config.toml
n_layer = 16
n_head = 5
activation = "swiglu"
qk_norm = false
attn_scale = 0.177
bias = "none"
tie_embeddings = false
optimizer = "muon_variant"
grad_clip = 1.0
schedule = "wsd"
decay_fraction = 0.717
doc_mask = true
train_tokens = 87190000
MLP neurons of a small language model. Each row is named by its layer, matrix (gate and up: input weights) and neuron, and shows model dimensions 0-95. Each number is 500 + 50 x the weight over its row's rms, rounded and kept within 0 to 999. Numbers have three digits each. A neuron's up and down rows have the sign that makes its largest values positive.
After each neuron's rows, "fires in" lists the words (lower case) most often at its 100 highest values on Wikipedia text that the model never trained on; "fires on" lists the tokens most often at its 100 highest values on Wikipedia text that the model never trained on.

L4.gate269:472455566509502546490592513477509538568481535486542511545453518508506440523521504527452508407479470489567464583386491535364540558590563487448523531521437507539448503451450542447505379555489476511469534476435475512496552523493539509432427400557547465537400511538522511447513506572484484527
L4.up269:496514499511502546481545524524479536570515540451526499586498476493516374521570483471593491411453474527583474515418566473330533516522542549424486579504462561535492530521458501482498443584495429509487497514461485482521569590580480535452417488567455507530403545527525484538471456582428566579
fires in: "some", "louis", "louisiana", "family", "saint", "lee"
fires on: " some", "is", "aint", "ae", "amily", "e"

L4.gate190:455493536577407505534512516378559470544544542455505566486478523481529525447483540458469479504541543534497408485533502466510512433492441507567458563468508486494515542516522514414508559553554466380439556538507506493493591564445509513460486396489527495597480488475558611506514544491413453573
L4.up190:477451401548485586521428524492503533486638435583456530408483523393368516555519533415494513574593405451561534461515439487524600477443530454545513419450536522488602560554482461472537487478500497471458534559465537569463503553502492484499577465463578538478509453399499458446531539482526523508
fires in: "the", "first"
fires on: " The", " first", "The", " An"

L13.gate44:424464557529545438488447507516412483429523422617575487530482482567420490484470494544505567472462550493566484562549475474534554492423573464446538496517549573579520551521506517486503477525563488559529478493564542441405554444488493541468500539473526587477583549489529445517512497465427385575
L13.up44:549503506421462478580544628523482504460495347506495559494495466588448430515555512489486474540478511574460535465504555494426518542502394547608522462494432529552525550581535523519455462521515475523537564540460469527551510402491408586468540545479513436565526522470531530500490491532464603466
fires in: "1", "2"
fires on: " 1", "2", " 2", "1", "en", " w"

L13.gate410:549459441524456486509509357596571578615400517493520498604531414423535529495544419471447499426470477483482505484508496443539512486477519474469577573549518591566423518466386435445521501494541454535535483433588505447453529451424496418430386470480460538493513581513514473512543578460446536545
L13.up410:379444400504489455525435515515515480430531464485463493501349453461500550496464491534465534564501570586358515487432475459558544511432471455451471476521444516538488560498576576471475487507511523490480489538464494448482531514458424472545471459504533515494445506505526486488499514412583544541
fires in: "march", "january", "december", "june", "february", "2016"
fires on: " March", " January", " December", " June", " February", " 2016"

L7.gate352:460515472515525554424611525582520531410472532506462514465516542466448526437414488583497508493484522587522525624511539561501438540513387449518491486493443554472543459438527396439402572540540522489395551477542560443485471562435518400446514503549462466542500558470576544481383477500485521506
L7.up352:423382508460541478447531550585521510565549497472482485467417508469476558450529509564405499530504482590534485600545477412509414596526449450448506427527486511465453497432515438508503630555468536473411533498499557432434590474452527478449508527522477494467523529483584525524395503486488554522
fires in: "as", "only"
fires on: " as", " only", "i", "ide"

L4.gate311:585556372424465536526490439485469525480494494469572539465487530418521464445442454627489517481479456530520545562497532505485518526442550437479418463564549442536516458482458553506459457411424489490525436520512615436398493528537408491474522491543583510476493502508449534377503543510449396484
L4.up311:529516429452401470474523531499469570462560505517579485411591442434511474372450412549487491409476467503520497537527538522487475485494605488365456517529483482540531432473475547538506453513412529523557424482534545446426379513519502503511525583552546445434509519515467530523522514590514472473
fires in: "its", "their", "personal"
fires on: " its", "al", " their", "ersonal"

L4.gate384:445446530517499562468466609511565446479469522534551624437567557481434541536439566583544463578552532583503486521484513475516483513548481505476398467495558548445515444515525585546490431431535482418413404494516520363410480437411568497531514570464511538433470435417531447488504529537439459414
L4.up384:358480471504493567513499501546469435532541510587535526437550584454496573568394575602505475530474518588475490518484521469530510465576474561508368495464553522505508439551562507520435413430524526423471363520538528452452484426495544489494540568471525546463438413462507481563497543518461436420
fires in: "film", "station", "area", "class", "college", "world"
fires on: " film", " station", " class", " kill", " area", " world"

L6.gate79:496571505589575535511510517481507491408532511471518436451486477539500559455538494523455517419507527514559556440414555461524536517527368472566532590433525519441400566467533462359423497556542433526585606571548552476496443510606473543491469535585460515539484489456490489532556533627522457585
L6.up79:522515505526566550393480547543620472445465540454512532360537477527562523524595499520562440507528530502569371475417516502524528450554471497503515450526547526499488531514563480504497520528430517495425488472625444410511528523504561528519510478479475584526476496496572516474493526446434555519
fires in: "this", "the", "its", "his", "him", "lithuania"
fires on: " This", "The", "the", "ts", "is", " this"

L4.gate122:437411541516509485435548605536535469485479549537491468614465459558508432423472488419479457533401534513507471538608518444545445500441538526409547484488467597578514482460509508443533430446438501517569463496539502510522523545474515501469434574666491484495415519612463507532478535385490471530
L4.up122:429457601453548509495588599523448558459470550552541441599590568524515407500477534444488481507448527586470424454515468391476486473490550522404501481465425527550475503460516425452597443436461456447521418472544533500489540431462496553521468574590513452474449539543456484568515570420524490516
fires in: "singles", "season", "court", "house", "year"
fires on: "les", " season", "ourt", " house", " year", "s"

L4.gate363:419469523493508558546450514493557514589470566482565451469547489432433515429460509532378535596589485518437427466418486587493478478538438478465545565481509464422473515498515480432565464490433437506403518590532502466479486506569467512495458549514563476538534428525522496466533441531472555523
L4.up363:447449539568533544473494424410529521500481511549531530467385505436508519486521491469564435547471441505553439483542494464533453537505530632572524482398527563482526548522489484599477447555459485496544480479532515468542481481532511503547408506500540524557573531551567503473571510514471497526
fires in: "second", "third", "a", "after"
fires on: " second", "A", " third", "th", "or", "ir"

L4.gate110:537490511481550438517469579433404470547433554437532525557513499460447450460464468529470582496544464608458464510475537389457513438657548385461500477536468487526492493482475477493412529531438465449465499504446471498546441513476488548528565479319454408538407482463518497432522442479568540574
L4.up110:451575405472492563633522503546484548500424379518445517503449479474418549399514525474575533566494478499524453507536511473535453530515469570522570477488473509565503475589520487445487456510485528486370572594483442516446432476492517651471517592486445463444407530476491488482519473544560369533
fires in: "first", "second", "occupied", "occurs", "post", "host"
fires on: " first", " occ", " second", "ost"

L4.gate232:511399503490521470482532461458520464476489477496534448457535572473524562570523442631420493525523337458554561555542539509491513459476534431449505484481502504501498462546462424633561446504501490501414448511426555565500573363450475458485576528516541473530481537483525460483537512455392530482
L4.up232:497491514536506469431447581408488462561488459552452454491509427526583581504514426525492542498516377506439547560468564603574533448464523498429539509504472575440518490599383467518527543455446489484454494544437467591548536473551496479474606397481392494507573471458452439504489445480404532497
fires in: "some", "different", "additional", "traditional", "many"
fires on: " some", "itional", " different", " many", " those", " population"

L4.gate91:371477509503551596482398587494497513543517487484523513606544423523610492482468475476518493499455501514498500495541455523554591438506555484567551485483495545460471461475430528561564415424502454420511495550526397546550509561445504517453445440539487439367498524467507497492509502443469452565
L4.up91:421492493595571470575358524506509493542480477631485572553491430486528542526491426454487490546448509412498384567474442530566687514569574468510459509444492513464502504511409455535564478505491500500531546521458508488577522511471509492446452469494524587413467504448526474555528415535584468530
fires in: "best", "new", "north", "year", "council"
fires on: " New", " North", " Best", " Year", " Council", " West"

L4.gate325:555482408542573443548453554541490375532506477502518518546478469480513492511333453487551454503541481460502545512551556489442521472589437461541520516519560411462615487463420490599418465484523488584505453455414543516559496495477532487475517516508449521540602591498514448496510425523598535484
L4.up325:568506441518565383557453502596549376560450466489615515455440456498488469505323450491533460519551525504496544507519531465506474450604442486535512464561539474424591475542462456567466494465507494577501452501477517501502513454509497539537514596460394509534595548460509422469568424520613502443
fires in: "time", "due", "led", "where", "million"
fires on: " time", " due", " led", "ved"

L8.gate203:512575501549471466531482414567555481466522539573443506461437522571563428465505486366440487510403579489517462534491500489571438476510568444571501570516490490615602529485493537451434512469532464464506517553530513568466474473445502494491458448602584466472483521514430597448545458564497584468
L8.up203:537554453580550514559532456544509503473516453503560509556481483497431508518563510554503468614503490571508515482560502513448538549603463551658550562443487542509517559484495514502464465542545461564534562455433475583512502529552511531432431447520414495500523563451569358553466549470483517531
fires in: "a", "an", "the", "only"
fires on: " a", " an", " the", " only"

L6.gate373:457503531486482590571550474501529532495538524492427555542498507600515508508598534595512487561501593510522605582498495518442473431452467482426553473512507454620542431439483514546507472583460540500453403517467502558490422503532533503434548383521502481594516502504528387570448470514468401519
L6.up373:522495550581571450552440504443540522451486431554476494431601433441448450509476517508479563475573547574424494604529564448434449500602515514526479457558405532564582488454594482547537574495519559490568584558474439527488533467395459503489499456511482518572459496443580520557650526495614499517
fires in: "of", "s"
fires on: " of", "'s", "m", "ess", "ap"

L4.gate348:438578531531503572514519469410551483507507426576498502685515422491464508446491585505555496509552417556497402563438421455411446478510513547470490498527544610599468455530495455502514521437532412448535539536516489386467530485475538490547445445456468640483518492462536456498594533517448429527
L4.up348:468532494429499472576417413538373432473494505546520473526547506450475455484432489515596490523564436532480577502454398428468516507495449494451480504445593551467562527555454445507534513471480550612554464479490518439473451525500482430596559511471561630521481535433475505508486451501468501497
fires in: "of", "featuring"
fires on: " of", "uring"

L6.gate105:518540550466487526568472606479427612515494550475522469512540514530509511525470526573537586444484588488547561538527409413478447459523522498439572510605486507555597501410467580428525507497547477534585532458576490542468518471579434524406460598418558496531461396508524560520483467595556477556
L6.up105:502494477486590487488352514545492500552468481444526476524485558560459562461541579571480486493522514460509512536611458568526501427404605501448489425575460595553528522471438509486512552590460486571484475430498526620467598412532421527502543546487482465465507483440421473521532511521549464514
fires in: "s", "her"
fires on: " her", "'s", "so"

L12.gate177:461459558536481487543420510456492495483452484475562549503515516443508599535504505500563498571510520501524353532458483478486485549563525399600340603522474567466490464521443437504508559590487526388532469533578590519477545403470528520516616570582522509410489452489488546516473556461524449509
L12.up177:556474506438452507498413511419411440527516462425520575514418530577541425528500494521499481521475603472579386430450488483570517486483594435545429518470544529457549539533497502507474467496459588508546465463562540526463560371430457420479528414475543455472434550482451543536410438451496489524
fires in: "he", "father", "reservoir", "agreement"
fires on: "He", " he", " He", " father", "ir", "ement"

L12.gate241:504563470419449573519458462471504480521512400494505537537575539496407465488585512430543551462476577545544573428464522482483443583496526427645390532476418572481532534491569457468512496529541464431442513528573499590603501466555525511500519553464435493488490450570522539459551520488378472531
L12.up241:527459517450536511518532441506495540481499453451486546508510534588502431528451505420479532459572555443565540469515484443542540446507410558503546401510425533552439493531539556520560484580515480458468443535511519513427496485531512555526455464511625455555450524501538466542609451546407586464
fires in: "of", "one", "among", "made"
fires on: " of", " one", " among", " made"

L12.gate124:595509466468449510597491435506523586583495520463451539545552513515419496528577440569469469525599465543504469498481484509505524562518542419483454402487591510512469498458570502450494464553519507501484559504482466439516543444495467424454457442398500531573519451522516512534616493414482451564
L12.up124:509403491417450567502464509557529430604530519489488470579475553524507493476450535552409547601470473469482549527612497480472472533470517522545395443519558476451489556526509512464526549467588480517507467407597558486522559453464432524547488443489577627538529446453442540555465535540522515516
fires in: "of", "species", "especially", "average"
fires on: " of", "ec", "age"

L7.gate310:532500538568463435519540541571407459518431480527523433521424519501450459479438419512517587549448497493534483493477519527487561525529457437553564483436411475399470600519594541502427510555524521423415488551539576614479534463563487488564502570565534498436610432581470530566509481544561510629
L7.up310:555516409495526433492550592554380431530540487478520500597523513477426447489491485451521542548515503434612448509474533468473525498427487540571479463516441436453494527531507501421460490503481503455496570520445577417450524425486550519572557542369485578479526514555479590428483485476526502568
fires in: "one", "so", "2", "soil", "soils"
fires on: " so", " one", "2", "n", " 2", " fl"

L5.gate372:432523356457521476434487520607569540415547484516468433540486535463518541531484492467477411554477421389584490501524437451432481471461470529532544474461492566483459550524523530423477432556520504434464449515550512543558425486427450470494540506561630521428535456482572522497470531495541442514
L5.up372:478507370539515572444562551509538519510506465403484534497537556492472452486460402493492481556471501382598462443638450468415508428483505481601517485513506541479431471584519562447487429464559433434517499517545489513566494486495459506453485479527549472457476479503585581468457488577479467576
fires in: "june", "july", "august", "february", "may"
fires on: " June", "b", " July", " August", " February", " May"